Part of a small language model's weights: no biases in attention or MLP, a variant of Muon for these matrices.
MLP neurons of a small language model. Each row is named by its layer, matrix (gate and up: input weights) and neuron, and shows model dimensions 0-191. Each number is 128 + 32 x the weight over its row's rms, rounded and kept within 0 to 255. Numbers have three digits each. A neuron's up and down rows have the sign that makes its largest values positive.
After each neuron's rows, "fires on" lists the tokens most often at its 100 highest values on Wikipedia text that the model never trained on. A number after a token or word is its count.

L9.gate304:068091128084104122127155164148159158096191108140141108149073095140206166147138149139118170051151107137085103139157082102099077151113143058134139130080145125105136171133134125156120113114150133052082172153093120126120118179101159064161133101096112118147107122074133097135057077141098147179168124135087093120144163114110124110143084094180120102164112101106140144131122086108169084094138128090118122165074116131175117089107107115090128129161098041171117106169162144170100190128105086119085177160092115054173105150163092129143065155148104144113188135152117139103112078171135127130
L9.up304:144134113217122137181147165162153138140107079138103138102136071143120146161092128045136119186121121111124135211132128191101076175196098163082119186166077129130145160180101083122131184148124093099128128131140117163143144140109141106108137105097152085071148153135120123107120078194060114131145139174114093151125192067108083157142101048112161076079051154182124118095156128148088131085137103093138116089101095128139120104102059098130095135144162125101137172115112169092163139144114165178091146099118114112109165117138150133139119099137106166123116158090097100117089166124174144102
fires on: " (" 36, " is" 26, "'" 13, ";" 8, ":" 4

L6.gate422:160077163103111163106114142105167100106148118108113157118213127110147170137133141098117135141138067135117116139126088116097158161089116169097097176106115144224035171124092093097131092106130142169096130162171115131156156107068115108153143085135063121166127119069151147168110155137157096156116183130049095067128098181164085147151126113095127194119095101124183073095116175133088135105130107136167178129128144149096109089147162082149104164083094118161092104148173101134130121166102140119147145106139164110106128101136165209188069141088139101096164140108164136110117105072168116110
L6.up422:102119118116147070162064112129072173145120081153161199118138114111158160091129127204112095098109142171122132086124105096070098098186076142157135113138167127137153115149165109142143196133090138091055141103151124147119092171106122175076146093054150143163104156098090127141127065105181142105107142137156062149094090141144091156121213103154128105079121101128116129071146113166160144130194147126159174073142141107066100123182094090139146166186149137107141148161106157151139168187134079110168137136136116068114114104162137138118104191099087109190137126133121150095121135123108109108
fires on: "ch" 35, "ver" 13, "ter" 10, "y" 7, "her" 7, "ide" 6

L7.gate230:105098135110146160079200139156141145069202075101066142112092146087174110129164080111139155076145169158111118185160086133117161163160127183159180163069175147097108144142145134116114087167089057157129151121110119131086142147099096128153094130115067158097118094130127115123144121102101175093144157141160160224117158184177163161122129145101072105113176129107070085136075142137099052105122138170109178144122124165168127078081156099122128125183133119136090178167120137178161150136141141086156137116129100106168100164162127093110132082150169102135127104182163110116122097129111137093
L7.up230:108136176151178087113073157102124128119151190198140141174091113135149118173150156066106093119129123072110171094161118075143093156094140089097103154116134132110129164133083105189159157142111076163113138175185105200160098122134155162102155114090124110175161139137121178077110150147097079106121110096115157138141128117089152152134117150127117120119160090153151128117125128140137150079066144130127128127138143125146081115091053054174091116097105118130113034156125143115123201145139138162131125214096089092143091124154082168131130117114095153113072186051162118085117113081184141099
fires on: ":" 68, ";" 32

L8.gate193:099122132155154140079168191121051152119135089085057130096115158144110087132160144098136173122147098158136062092118124061142084097155068164129163137090116195131073122095170130142166153155100088119095161085172152149092139059157071150124163135128116110161108105173124113076116138119081140102120164196073063120158171156148059160109109118094140106110122157127112134105084134145139166099091156132190143128131146172116096117189150168158147147115095146137106146120106099113082146170143082086149120183148082186107127081112157120158092105108093154120198110154124136102148096073136159134
L8.up193:130137210087131158112102142101123144110147105134145177121153126154168114132129132065146116107137143103145171080102119132119108142184138071092113110103144138069132072222070147124129099194075171149150115118105080107120132108142127054156158138107156159110128120133141061143143121086122136090120156115119113076117099112173107111162197136206097127140154136159140092069114125125116145074162166126097108118140161200135135123198174082136208163091119159082125112101114173120164082129125178124149073139157139084103142131071169144139134118114104148147201103114150107165050147149173138114
fires on: "er" 83, "r" 7

L7.gate15:100137091152250069100146126105229108099139123192047171062172155159156156124090146128161120096104092169123115099147184139161125164136126156151120163090123137122092134111135181133146164128099102120193137161104183092056139144156138149167167116100157113215131139115109148119106082120168161128130131078111118113092124137134177143100117097087099103125100146082134065088091143102119124104142092154175064114101118141123099135169150095152121103150112067123146113157149098142166135154086121189133099088106111053140138101085167121149096104135109104157112143094160144147142116098131153160
L7.up15:119145140188164118084101162128151146119108118132147108091148166167120118173177074147097082171172148172169151138111149146099086145131111109170128136095171070126153111093167132151180153164107154145162142162089090104109033158128105106124121115146127158118141160132114146137158191071151109148129089092123162131109093095114156117116169180132115096131076162124178139193168090134145095153158090163082117138132091119085078097037180135125079056165150155142088159117133118109142140124126099133144113136173184158176100085053121117067114117074180105153173147144181110115125089116069132097
fires on: "ly" 38, "ist" 12, "ally" 9, "y" 7, "est" 6, "o" 4

L6.gate399:088131119112123137110126120143184143132119196122150110086159106123112063144122150079099092093147165154154132208161169133107109156155137121075162104115141095141142126153097136090224110166171117155155156108172155128112182139110131146134008114121179113119135111139149165112137135115188126145079117087092121104175126078148079112103116118071118066204089116180138106112072129100117198173163081133149045134134119167110129156095123160148145151104100168096122159167139130180123127179162129071146167147127122093160098090117107145188136132081116140124174176112104177133102148119120123105
L6.up399:107091111122168086156134081158129128072157155176105076056166161127105092142164142073101101128139126105076127082130173116173123132123122134117173100127156048145126162113102135136114120133124147140122159108140112141085140190057129131141141135121110128149173178121139094141111115177080123150143080221165153137119144124110105175122120065113122156161174094149169058089070129144143105105102122152089140170095140145107164148133186154180098105067056188116143062127101101178112109148155143125100117125125158099205185177101164132152098120088112104138150136106117165082111062154095099148
fires on: "," 54, "\"" 25, ")" 5, ";" 5, "\n" 4

L3.gate327:113127142070155142152129089143100136099123116161152081111174185141160170093120118165201119186104164111147115084140109192136129101122137148108094112129059092046130125139120109132181132103104148150134058119135131115117131097176117111130088129094163093133056116125112046132142124117113138067129180156131107156172138120145147161151130114131116171124105160110110176109163087110190125106133142036114147148158113178120131142069142120162116124196096098133136160138118078171098098067175115050134089155108129128139151085157121168167154076102155078132105155145214089101065146108095122132
L3.up327:108175133113162215174094125160150155098124103162112100125133127131123105068080129134080113165094162121113126087121170159165057155157152157072098099094097158101100068120155095091065185209114164158132096103156128080117110102099162105119157155089101131093110142178120090082180099107119102130123165159127150058122118132167116091103126155067146132092187120095142107117109122114140119175175142145189161169082112124137083196131103081099148163128103115062082169123207119131140136168108160097110075159139095085071128123196117107112120133101143116124149109151174126149105150110126131145
fires on: "-" 61, "op" 12, "et" 11, "est" 8

L4.gate163:105130103202139073079120157104105138145129115117149197136122118099187114107141184147142088151130157135111111172084160124116079153116157074167178116129112095160118117188160114097093168103182131156101157132141161139124149118099143143079072179108085119158117133136114192119107175154127111107155137146196084086123157136106114125114170118171134136160121066134151066208115163101120158141147075142086161142134159123155171178095088190183136157119087097143129119095196086177087087156160106112111134061165112091138104124101149126062149099125112142076152074116141189111164134088102137094
L4.up163:126167076113156146165144220135190144130146120139061159139160150147171084062124163099099188137132086080193141128156138072132147147139132146128196126148146111116058139093133069080113117138125131148122171139120080101078143089085114090160094185074172119050177111139053142117128103128123078062127118123161114157139105149091091127106151080108151105114137115116069086120093139092109120157140099112114126152145121134102128117100105108181089191098105063099152159083119089150123097113140158095130192112154164115121129150133085103116158068165067122123128148139177138115151173170128137114
fires on: "z" 15, "in" 10, "fe" 10, "tten" 10, "tin" 9, "st" 8

L9.gate247:110137128090105154137141122138059116129074163092090115122120164094165087161052163052122168112149148134139186065151105078107191124135128117071218149128145106161140078123079144165117153125135115134132097085110130128115104113112184129126071131161033115095096167125134156094120122115104105126117130091093162097187153144106052106130157158118107135185098132172137131156137145220088120112158100138131070108158174171098171115086120122107127114076172181135136146137182135112129129109151103120153104167140169113158162172162097099149083064116139142170149136192153163126116101122129095138
L9.up247:135123084103133051175159071165114121130183137130135114074138112164168116127134118138143202073125105133131101156175126081109148149121182117183163120132101111098185143135031171090101223130137161122118164129118146131167199139125150120097095115136103123087127092163083126111183133081112110153109130122096140099091139060075122140087070157127057090164153150083124151102138097187157104158077163142138146127094140168157113076084118124110149073128154127125117105097147040151168140153164050109168080106145143128081107123129147125116128116086102121163110114082126146103127097109126112112
fires on: "s" 26, "re" 12, "er" 9, "us" 5, "e" 4, "br" 4

L6.gate400:117124079035087142127087119124144146152132162064103099113122179172141080127056130106148134158126130081149137126148092157165166147107154147148158153166116182080097180087134121063086118140111139121164130117118162202167153146167135113132168175109079181140148108095142150099113111158180124043110189150121177098167158128161098116152140080119146129118079133115120092127099119129070086116178165120159086051161165101063154111085113140114087088072114158145137177101128169130048156136138068113151146120113078140118110130131094103094095164105154151092138108077100152139115153119122150107
L6.up400:108156204094112161118082134050138132141124144130131220134125124127120109110160103111137159234183078143110078110160119113150136164072121155113130173152115126054143114075137096109103120159146081117127160123093130145130159140133104162089108105131066156079085090054113147151151130138171111110165121118164154178115118148144157163115154131147138121083150153105086123171126112161114092094117120099135100112168196112128130142105189089166168134091101124126076163150140117117151178091104071145163166116100180158153123106121102123141181149185145086137146175141249125147110110111107094139
fires on: "s" 77, ":" 4, "rm" 4, "way" 4, "f" 4

L8.gate497:110111139121166152120125130144152114128192123125144123119099168150181129156132153134158094047163090139154144116158100079092098134107002119112145103132087107103158066076185130090125150087141125098134122152149133182131135143165167139131152162133203126130102131137099119095120115105126124197173107100158034158131084088115148156122122127155126146163145085109196156112165077109088171100184177121112127175141067144073177121082130101149063105113155093082127107147152155137084138127193149125149159136116223164138103171135089188089121117133131113101129123133137112111171101110134124100
L8.up497:111154148151134134066073082112169176109179139079154156099128135136156144105057091076092135100153121132131173140162185102119132144220081087121114171123145080144115186123136142126109150088160127126112119159152119162147052047134127157101127131106122105148086147154141149137056189143189183176114083152092129107104092160134086145139106116132129186118084094069135184095124141097095112059147156113134120135117087126095117127161100164080134137152052180126178111153129118088127158170096153115164099171162077173136159117139132157099144147133188141109096084167116143120167148149100155138
fires on: "ad" 13, "tro" 8, "ting" 8, " song" 8, "ke" 7, "re" 7

L8.gate457:121122129137174113106063144112103142131126057095145097135093170104152128144087137093136177089160156151116115111111183132143133129125126144154161163074141141089110117114154126119094118127154146094177037068124095139094171074150194155159096082132141144116126151080157165124158107148123143128119108114097149121173145094089078167099145103125091133117139172151173105104144118140183161123084113144116132183205234142159126122081083177077167123118127148146148165146131092099153128159133108153064147108158161199159144109183106169104078038129155135093101151111108150158187117149116063107
L8.up457:128115149126111132129144168137118144153101016149126122156170135100145117114072134120146199160170154147087131138114156156098165140134117122152119183095163110135125139073114166073145178111083141078157145135153062153125135128116085060138168182098159107095117102108140114152086147111102155095101138107059094110130132103059146139081119042069169072130156104105153095119103122148174149152096184199120097151156165156163169077094072056086111099137154136095112174108208155136127148073161122082143182130105136098157142096117119114136141103184156115123115164132116124083133135088128126126
fires on: "re" 21, "le" 8, "co" 8, "ve" 7, "e" 7, "ke" 5

L8.gate481:128087104124133116123114158116119171131113121100148123116065168168162082171110162154111120066127130139124096156133150101151097174116112193171150083149185115067147145127154153090106113111112085102137122154143090150156135102167098091153120093149110090110098147139062068113107126112097107087110110132117126188134084134155169180116126097170101135106069124142097120127085192121139201119112099144153155108091092147126120157051120196142037089106144166075159095159144169099132083091153139112234132168135152188170105120116100103148116125166196147091069177104150112146112145159156133112
L8.up481:136169127216103127159125174093043098128099121127122122111085151099084186135080101087083107097151098131070101148131132087121157099142128136166188173194136136171178110222070156147121118120122106208161129092118133128145156118167119115122079169180136172071102165084097154145119157156112121065102157085123099111147131183091097137124085140138094153076093139125107106163127140130154116107102114147168104177149142101132119120116146160052146161141111155114112120103174112154094121107164128077126129091133143174142169125138081168120177112175180143160177152125128115207155168097125140129
fires on: "a" 13, "di" 13, "t" 8, "i" 8, " mo" 6, " at" 6

L6.gate468:091154088136133180114135216148154171158153136096081112207242128179145162123145118165114125101130077154108107172126172104105132148129138148082168167164096084118130125124123084126117114060110076125148118163122169121173117099130093128152122157127124133179201167119186133128189151109170092094134179173163117138139114114139162128135118112074178145133110139132101180083085135133096118141107119116127119134053154155144116135074200128146086156089109129208143115157107115119138120104111122127095098191087155122143178142100122105140105115125079167170116118144117208138122127060113073133
L6.up468:126046155185126159191088143114149113062152084183097158112095135135153125153112155125120110106111138088162145100155158142114156187093113093117166160174190039117133163145113134075114148096170141157179163189143030132167118148123103068131121111129094148160164157211170143163130158142120117107119102147170107099126163102082139112133127134144157117107083146079190139148097149127160118079163076169152115081115139129140160157133129168159105108122124131069113051140092107112126156157177109159143099114137064133131107116122178143124115205150117155117114107157108201151136169122148137102
fires on: "a" 12, "an" 10, " \"" 10, "tin" 8, "in" 8, "other" 7

L4.gate303:121111169194067174135117128109102186132080127129090120129121163078145104144150172087177110145165111138114109108097115118167150148166123096125118097149150080138108184127092165124149202142102144145110157172134114107091171142124114160099153126172111125178164076114129144118142175126106147138113104135044114134181131064084084122108097188130129137178164149091142109188103125143108111074120051154102186079134154120087135133054120128115173145107145061124077178123139126150101147169108097114150090128137104071083098112209102137151134159091133140135109096170206165092116121138056115151
L4.up303:064104177050141095127161116122079133104092179152133130132089128159137132106144093117067098162132085140213124052064168075146152140128040088133136074107142092114137135191111095095106089120135118128163136117110119109103132124140133160128062167173109200108082150083109168125166110108174144153125124157160125149148066140084141119185135134137148196116130130110141126105084090143175184140162126115138127116099197125131172128135120080151139088113158113131084073191077099120113128104101165099144133100117143154144074093170144141146173100115147223131131120111105116136124098102159089134
fires on: "er" 26, "and" 16, "d" 12, "ro" 12, "o" 5, "os" 5

L4.gate192:141047121162137095104123098154112115147138133189137108118113137157084112153129156135127087098149090164140089150138133180119112116105072159122118147161145161142111087071138090139180133092109136128140146122159110144106117135127199131131086087063088075109109116173121144055129183140184110082143089142121120104184146112094065079127141080088097144131119134165059126122129144163104116065092111106104142126133191200165135144116147124181154111117200149115126096174098190143107077139164120075135133086155156082166061118130083134164100136195133170110087120113113144148154178041096134124
L4.up192:123113179173074135145081090092102104129075122065121198140117132095165106158118081082123110175098172141103137131152126108124114097095171133115151144117115136135082215138059108138158128150146110140129138145136116120176114160109025074118119082121133116155074158045150091176078143127144058131134144139121086158169087118173041149076106114130113126161114135111117079090139116171118118137121060129116183143155110128169115113133134169136071114074148165076115134144157191099087122157110166126129168153100108129175125150166135125092103153134141081112146108170176053156124116119132103116
fires on: "nd" 14, "s" 13, "th" 10, "st" 10, "mp" 9, "y" 9

L10.gate499:098128118126136179133185116210125129117147083119137064190166038156110114121080142130141092067135120150126145138158152095078136151086083113150145139104107133148111198076093144128139159099122150158038153134143144135067173128120101084088070154117145115155149122151107151158110120096077175164127127128152119147095112139103109142162084127149111151110114110128117095165102155089125175090183120085184109081096160120145144099114110105099083107138147130119114151185149110114198120044148096066166154150177111144163113136138181143082139129103150147145087167091144197080083186119121146085
L10.up499:117131094146117103142133172115082068144062148142123114087163160183120142143138152090135132157132149110133153131137162080089160121189145081137110151167109158165125097167169126150126147112080152149075072067133118135149097154122137176145133098089136137126127156149095124180040100177146140099178104070101152130139087162156098145088126159132073101197190151119131099178163140119126142142106091073170138175150104088055127134135165132100112132178152156162118131163079097180118142088136140113188140132057174094156157167139114092130115168139124116100107066078162160198186095088159112123
fires on: "a" 14, "ne" 10, "g" 10, "t" 9, "re" 9

L12.gate366:104104090151120145144125093170122165149094130114157153125100089107140121142126175122099156129155125079030183124086133150087108191122126151085119105158149156115141160056125122114098062112100138051092122098164156131172145127140136134164148101108078131163122150134124161131169125099134124170111122133094184115124107067167092110147136178126181179161124142199135116082115182112090117156153106087112101054104195133151110125134120100089115156094113107181093129116136174084128154162103112108104189129158158133126118085126185158060136194133112208111173135090166145167070140172175155129
L12.up366:095139109114101134167093160099116140115123117119128154041118127132207094087148114100089101142116102141063097120154150133168117106082128131116191151123138122172102162117134114167151103087122134112122114072090067005140150096113147155159106093116144154170130140177142112177107129194079087156150129129128202135152159103106118105135067092040110164109179101156145135115094164102087144145131182097167195112143130141051124167135121104180161158148076154122145152129127174124133169070161136113046080134144150100139120101151158080172091098096089112139131098128124119119106124136122106142
fires on: "\n" 83, ")" 8

L3.gate213:141128105129119144146087104141143139192166122137184115201100110185127200092133100085081098083076144144053089184166146119190155079167135092098070150145114123086137167132152146113103113131111098149095126114118111167103114132075168121100049102128121098072092122098136121117124155210108083169137163141074143091153133106139102136151133111121112059106073067118155098085125097114065120126100138132164106128105142151145107158084174113179086151111123161088115155123133121154140140153165168123105083123128122104152124211166083143184105123087104158166134118170184140163103082116103109166
L3.up213:083032124164136068121121111118162133113178183145145157144121115179116152126201158103090074119109058107058113116121132105144093126156122130102134116124146093136125122140135128164066130105107102137065114136039078154131126085094191105105135128113136141135093120109134134096116120137088099184081104143162119116119129097122086129039189098141143082060104114163181099061168103092129060143121131119141152134132151136146103194154082114133102149118120111142114130148113142188110178130134076117107065124133157082170127191120112130136077125079088104144117151127150072152075123116095157173
fires on: ";" 50, "," 34, "udi" 6

L3.gate10:143150112129088121132108120130115103199136092110107153113100115161115101129160106189090136133107112166062124110098142067112067145113091170124104143123106124114123133153139129147099126100103140158118179146129211135106115089139098143139126129070135112129089173068112105118133105116099090121165175118033169088149120172144068130147161122108147101126048115152142112039073139116126155180137092158119087126123149140077159132046150140160160138117142094130183132096157141179090154119160065121173151139108197129119139038186124117161144120054118154104149169136110089142110199109150090128
L3.up10:158137128116093119156060194167171117180189114128147102095092080142099078158212112165080177178103116118080106146171162070152084108157098141152112179106118138152127123155132146136125145128134098154094157113141151150200167090137149099140149145123191086060117132080122082068119106118135119128127094121152137088145142140139074166091135114175101083104113131137189068093155166179124067167119181188110094134170070151109080130142125154126164084101157139112124091122137142150102153142175068116159148171134210134150135098150122152146142102092141123176136115072116119114125179144112115105
fires on: "ne" 13, " record" 11, " single" 9, "es" 9, "ll" 8

L7.gate295:179123123148125153101128164182108079128135099153135093159150100132162126173130155162192122156095101196131148168166146099130146124175072122149118104119112103102158134079078112145109110156108105125087212150117180111092085156095106120134179143190103203163095095077135116172109121104107130102108137160155090142133192144148163165102112124164108101188097183121092129163149105098073133046196111155096148141128173145107088214134141107154104155155143175107151204117151149117101081107119145126122116132148119176105133091144101120156169174131133142101157115110080093140124181194154076160
L7.up295:135083174149081098137164155109153108117150142153141150123122129109097171098089199131147129101108131126105122114165131180040087105095125162141127171175138154132182098085164165132139129137072147141102172119106116094158154135149086164161116154149127184142123053182114160151142161131129105162177133128158131142174090134100133049153132100123119105083145122139121144105095148104119045135163139112110161054148118059127094126096193171111149059142122107158081096100024147094134155113174183139135158071107142074128146195093151143119124161090130100129078140064116141115114100129140094123
fires on: "s" 74, "en" 8, "n" 4

L3.gate405:094078161110110136081084146095111081129126129121123128157064127161097101099168121226099107127102123058046111167086086114110145079115083062103152122131075097124128107117150177163131111104165099060113140097142110177156090102120141114119113178114159042175117112099139123130086114170150030152156110103127167155121159091183151105184185152128109135094092116140169082155173073150133112148095102085129102111124108138128142115220088134121152087101091133157109160073140147132143138090135110101161077111107125100144080100143123183128124143136131111136107119115138097115136100070094135109
L3.up405:188107146161102135138084139121102137118137107112137128095130104144137161151134162145147117123077103145082148114145126092100127092149047153072097115127108127182082197158161126128191201126120139120145086105061106169137109143182150155115172145132114080120129118147115111157158097112085090135149132118171069090094113071090091116084068131124066169140127120139203099189143111148153125173119074103147106098142092104171082117135123173117101125196137124071111111119102074168096193164099137141135162120089139117087123140140095157094111218150067072114166139110125121119112143089182190116
fires on: " is" 34, "ve" 19, "que" 13, "t" 7

L6.gate145:149134177102075204156163216103139159110102109094133156113121131096171170146129096110138177110126100128115132161106125099142164146070113146094112169076124155089150156154077119135144117174144131098101142134109108144107218087191098131144116134077170106120149118078158129139150120166096119166184180112109092164127117100137118107153186158123136176163130141128182139068105108188161128129129071115076110105119076138079109163096145106119164154150102104178131138144148086147116129164094128159136120150137147082059135078185140165086112065176130116140088135204181075095105176125080105129
L6.up145:120122138127152136159179125142161060101102117143145137089110101145177119135132099117159125125157121145112068129081128165128182201122124178164121105174160153110136169084138121166172115157131098176170153080166104155159089099166083191088168146162127091074131080102126086148195128111153139100155172126106192144107143111077163119197182151119116100142135192105090128179130113130133197116075132119095135152107145135122118141123199130178088138142182136105147147142142143124096089128181091130080082127123148134126151121151173093112158168141162141160164172180141066089166132070117107212
fires on: "and" 18, "d" 12, "al" 8, "ical" 8, "ge" 7

L8.gate366:125136124168142120098129110135134120146144106155187135056135083136164071164124144126129146160091099152072164135129148163146185145112117120064087171175098121137143169191186164138140104194111115147093122179161087133145094104129123090116143099126125115146084142177139208159142149081177081148104116164137061127131122187113155108119137109108100040230184131075102186108123101101093116102150136098108177127098122156055103145107130139138129134144140166115140147118142112106137137042144091087204103171182090139147127156116102094134130140121157113086107104149108161113136192133086151118
L8.up366:079137142120079138091152130125190067117086106112117096126141097155166125124154133149146088101125065159185135065155146150071088133117142117162117097126086163105189112112186103143114081174103100136148152129117093138041104105113133094161117100117103113112180123121127204120100152139130159131150072115053092125121093180130107140115130142121119105135148141160124105133151146054109090155178237103134156103068130120071178107093206135120152159148161140175124157117113109167103145108173093092156161149129070073119137129174108092185084155150133138168113130183082171143135102127104117113
fires on: "s" 35, " and" 33, "," 5, "m" 4, " of" 4

L8.gate431:123182122135130161146164133074142090120110078038099125137089085093136110098114180164125112051176151094139163116125138123135137131140123153105171108136130108086123122123129077128088133167156114072097144185135082078134105148150139146095147127097117097065173166178119182128159081125132181109212149071192125089113101088118112144117141116186085165066078106088135146167130106128110187123089127103133135153106158105057112080103051138138158145150109112080109112105188182116094120147119124117104114104131172105155151116132060105107163092098122104147100140170143180140124105180068132154
L8.up431:169132134115120151129164152159149099150148122128098076092126140219162163086141138127102175107151109115120087103169162127076156153108149149160118141120081126140150075165152091101111127114083107114146135154151116102170066164110089097117101111206131071112144145165145120139169119118111141121111108164103094128108131147121158171124147106147128070163158117183129056136071065097049143139131042081125123154062110138053158163093137119193160114098126120100125126114144165105111110127143121092128110174176183106172126108111167117106201107112055142125117128126186136129124134054099056086
fires on: "w" 12, "in" 12, "tor" 10, "el" 9, "ri" 8, "tin" 7

L8.gate69:129053110121158127128131116117169129079131152131153078089134153135133137104107130073135132141135111076155114126133141145163179118090137173071108131156118104129200169138094154172153124094106135215140149098128128112197105077119159089148105101085139126154129174120090161188146119153116094076127123100153120103188207059123147097069159198051116157193127104114096128183104116132156102141151158150101085114145162134185099128107112118127088194184092116140114096135136092170133104106121123191099121109154116103128057155184144139138091145063119170111119082115151120085091118149165179141
L8.up69:150148174115109102042119128072112149092069152234150111161070144150158077115174121108112162124124119107119167155115106109139132125127140126161127092128145161091176108160143125185156126093087123124116142144077164070178113107160169125140132080118128107168096084162146159176066137078163177096070130134162070174166191110098125096131159137176111138159099107146094129139132124113076100074124082154155189191113141179167131130123108114093140140132107167113131138114153119117088142093073144153154065155103136074152136117193093109151163117099130135111123150165183082150153110108143185076
fires on: "," 77, "." 12

L10.gate439:158143121171183148130113087110151090122135185138120102094125073156100138130122080080160111161112165125130127190220165114121132149085095131055157112158157126102165157097154118168127138140127064131157151159161117154080110128062177130077103244099073119045118178132136176093144103106090098055092176126165145122126090142144117116136087161119124105152114113141117147116101085115079118076117143177106079090109180101143074127128150113136102129088140111135110163108101116097065168160116122087188153143140164146154159153134154115136172169120146155087097147123113141116133140167097077095
L10.up439:115141128203149140085070128111138093166181163138152130158051174113129106188119133105112096143127174112157155153147138158140119142146124166104162123148139127140109116102136103172163146151117069147126181156141096154135129138132161143074084185175079181024071099112130163136158126177046097081161169126174149118104109171158140158118090145144124143161130133128106184126077076083087133161166138155076150086130093113144071126096121134158124151124126110086094185094136098053108158096173130121160159116070163125089173186092131148093101134152107101099111154122132132094159149126194145127
fires on: "s" 77, ":" 10, "," 6

L3.gate46:150118156126194181171178096150117129094151097144125105188156134169078143069066094120141145126168197155124113105054071108125145176102116141115146138058126075130120116129162168127122101113114122108116142116162100133212173130141128134135128087211100133112112145101149166129110107145126130125120148182058096073134126174178137130178142116136083187140166174104096086182123116150085075154176128136112142113088116161092125115107194103129138169169124105167099183147115169128088135179103146146155163047117190139104165109133157104091157098135168098101071118129147120118104156116148099101
L3.up46:114131180092132161226115090102055115177119106114102107160168080151153167144071107163146100100158189135200143093136065116174152170171124124182104161143146152117055079084111143151127084147145121106117132082125121115126115163137120133108130086164120167185098147099160161077120093146119153128098134142091179169171188066116118148148148090124172095135167158155081080113104134084115143135151176073122123131153122084124149132108165166085104100113107105147106174139145135131130136161129150133137161146098140090090135097158099087103114163174175070152071072123139082126114129108178070172
fires on: "y" 43, "d" 11, "th" 8, "ter" 6, "ll" 5, "m" 4

L8.gate50:112124027159170155116081053161116054163094124149152138136117076153103077098107115170127155120117124082152113117103121173098143146113102090124150101177167118147171149093070124132130121139102144112175176125165133188088110059129146162090124157099156088164156103114113180151236139114141087094127161141122090160148154099164146085202150118160154146142123146117130133119090129120110189135116138120131183126070144111082171158156123225120115139084172112105102093137130162140146171145175083126166077164142168130155118108148125106117136086101148159080106120096158136175089137105127121091
L8.up50:126119126136091096133093066139131097104121090071097137149069084066079093125074082056148066147135172128113132120156068111145094083105142140080138178100116178146124146094086137144109092097133165119076126106165145205146132201134159091148127129137083153156105113150179109105121159132105044124139152137057175123118143133069118111169115113133106157118089161111179099111121133106076137108100139131121132082191127173118203148181091122146093145125142066160106121144114172121166120080145150084152126179151197152105175119104160167147140110111118145137168113085159125149189156100132115154
fires on: "s" 27, "c" 13, "t" 10, "h" 8, "cast" 7, "y" 6

L6.gate276:094124085186099081094156158132101139104067094105181150140094124081084110101124143120104122183161191090184096148174144152143126096093120145112129186125134142112182154181150161139143154150153154155162170109101184174179132138073136144151144142093037143127102100192152113152115141142107158115185142091128112191124097151156154108095125183083160126170155087135131097160135110156114151169142172128111108173091110153102122137135181130151140070152104150141081177145188081112108121186128143139163108158079089154131148136103176149151102154152130189080083114091108152142157186148183148182
L6.up276:124097163136142079095155070077196200140129132140129068149056126092154110139101122153096141102098107137127162113163194083128153088122163061133094127147095118104169095140129110173113105164149118119173151107168093149178074089115115151157059152090175117142157160128087165104068114136094126095141132100144158161175200105131142143171077104138121129167101067130143137146096147157127113149098104096134114179072097146128136121082158130105121117128091150137115111128166136142077101127157182199160111187154103125200179097130112102152133116108157157183183135184149153090126125107142139048
fires on: "." 84, "al" 12

L4.gate13:121121087096104142161152132080116148158175110174147088122113112102078139111129173107130110174147122122150062129079116091168125168123116135165098131176152079141121142154123142153094134153176155172119177163150134176120149107138220121143134076150138128139097086104113205122175109090130141054157122146111137132145073098119132197129081102154123120064091137144158120145158128097077126107197079104107111096120161136145106177110119097068182166193113130104120158203050107132099146167132172061176128140152146158118118083133131080141107132094186165105098158153160114160152108132152189172
L4.up13:109121100169098113107163128114121097143115103204137092068094076113106109112156142106103206157130107142150141061134126164107160105065190043159156208139175105148187147066127142123114168126087125064138139156181107094080148205143141095134121151150169116137087091121146113163147078122123166117142152135116165177146083131132119094186120110102118136123116159109132121120150124081105133159176115167094168131085150125152122099140071083153144118124091140151126121136074180101111083175102150098189205137066121129119123115162152117178105095156114135145189122140142135141121180130105079183
fires on: "o" 26, "t" 12, "ual" 12, "al" 10, "d" 8, "arch" 6

L9.gate32:048069075134169165090158154113137086128077154073130195110108099078117079157074158158142140099196137148129168180137096180123108097155089120055098123133152153145166124107098080071129136126158097170143126145142128119123108097114094121162100127142141142092136177144166077169109057079108133082145109147142117156102124033150108119137141200148082106092121098122139104109112141139159147108201143135129137129163102125117149115162152155126148108040100126131120205106190137097149156200152140148094105130135126214115127107122122122140093122177106138136179139128083132131115104103112105090
L9.up32:191181088103165124191134152090172105093182144183114138111148191149160132060105146084124154119156049152119116111145140123089134150194174083164127098110124127154127156118108112188147072129066134154174082160177113105129211130132125088138088111162110102100114157129103084157161080111159125109157117125107105133155104112158149152110151149118131120108161066105170071061083085140148160105137162147157176080133138133126161078147138099193164113156111129105125055128160090108178111139162137153101141082105092056148095124130117163176134124084108139120139114144208113165164118134126148122
fires on: "l" 18, "er" 10, "r" 9, "vi" 7, "lu" 7, "ch" 7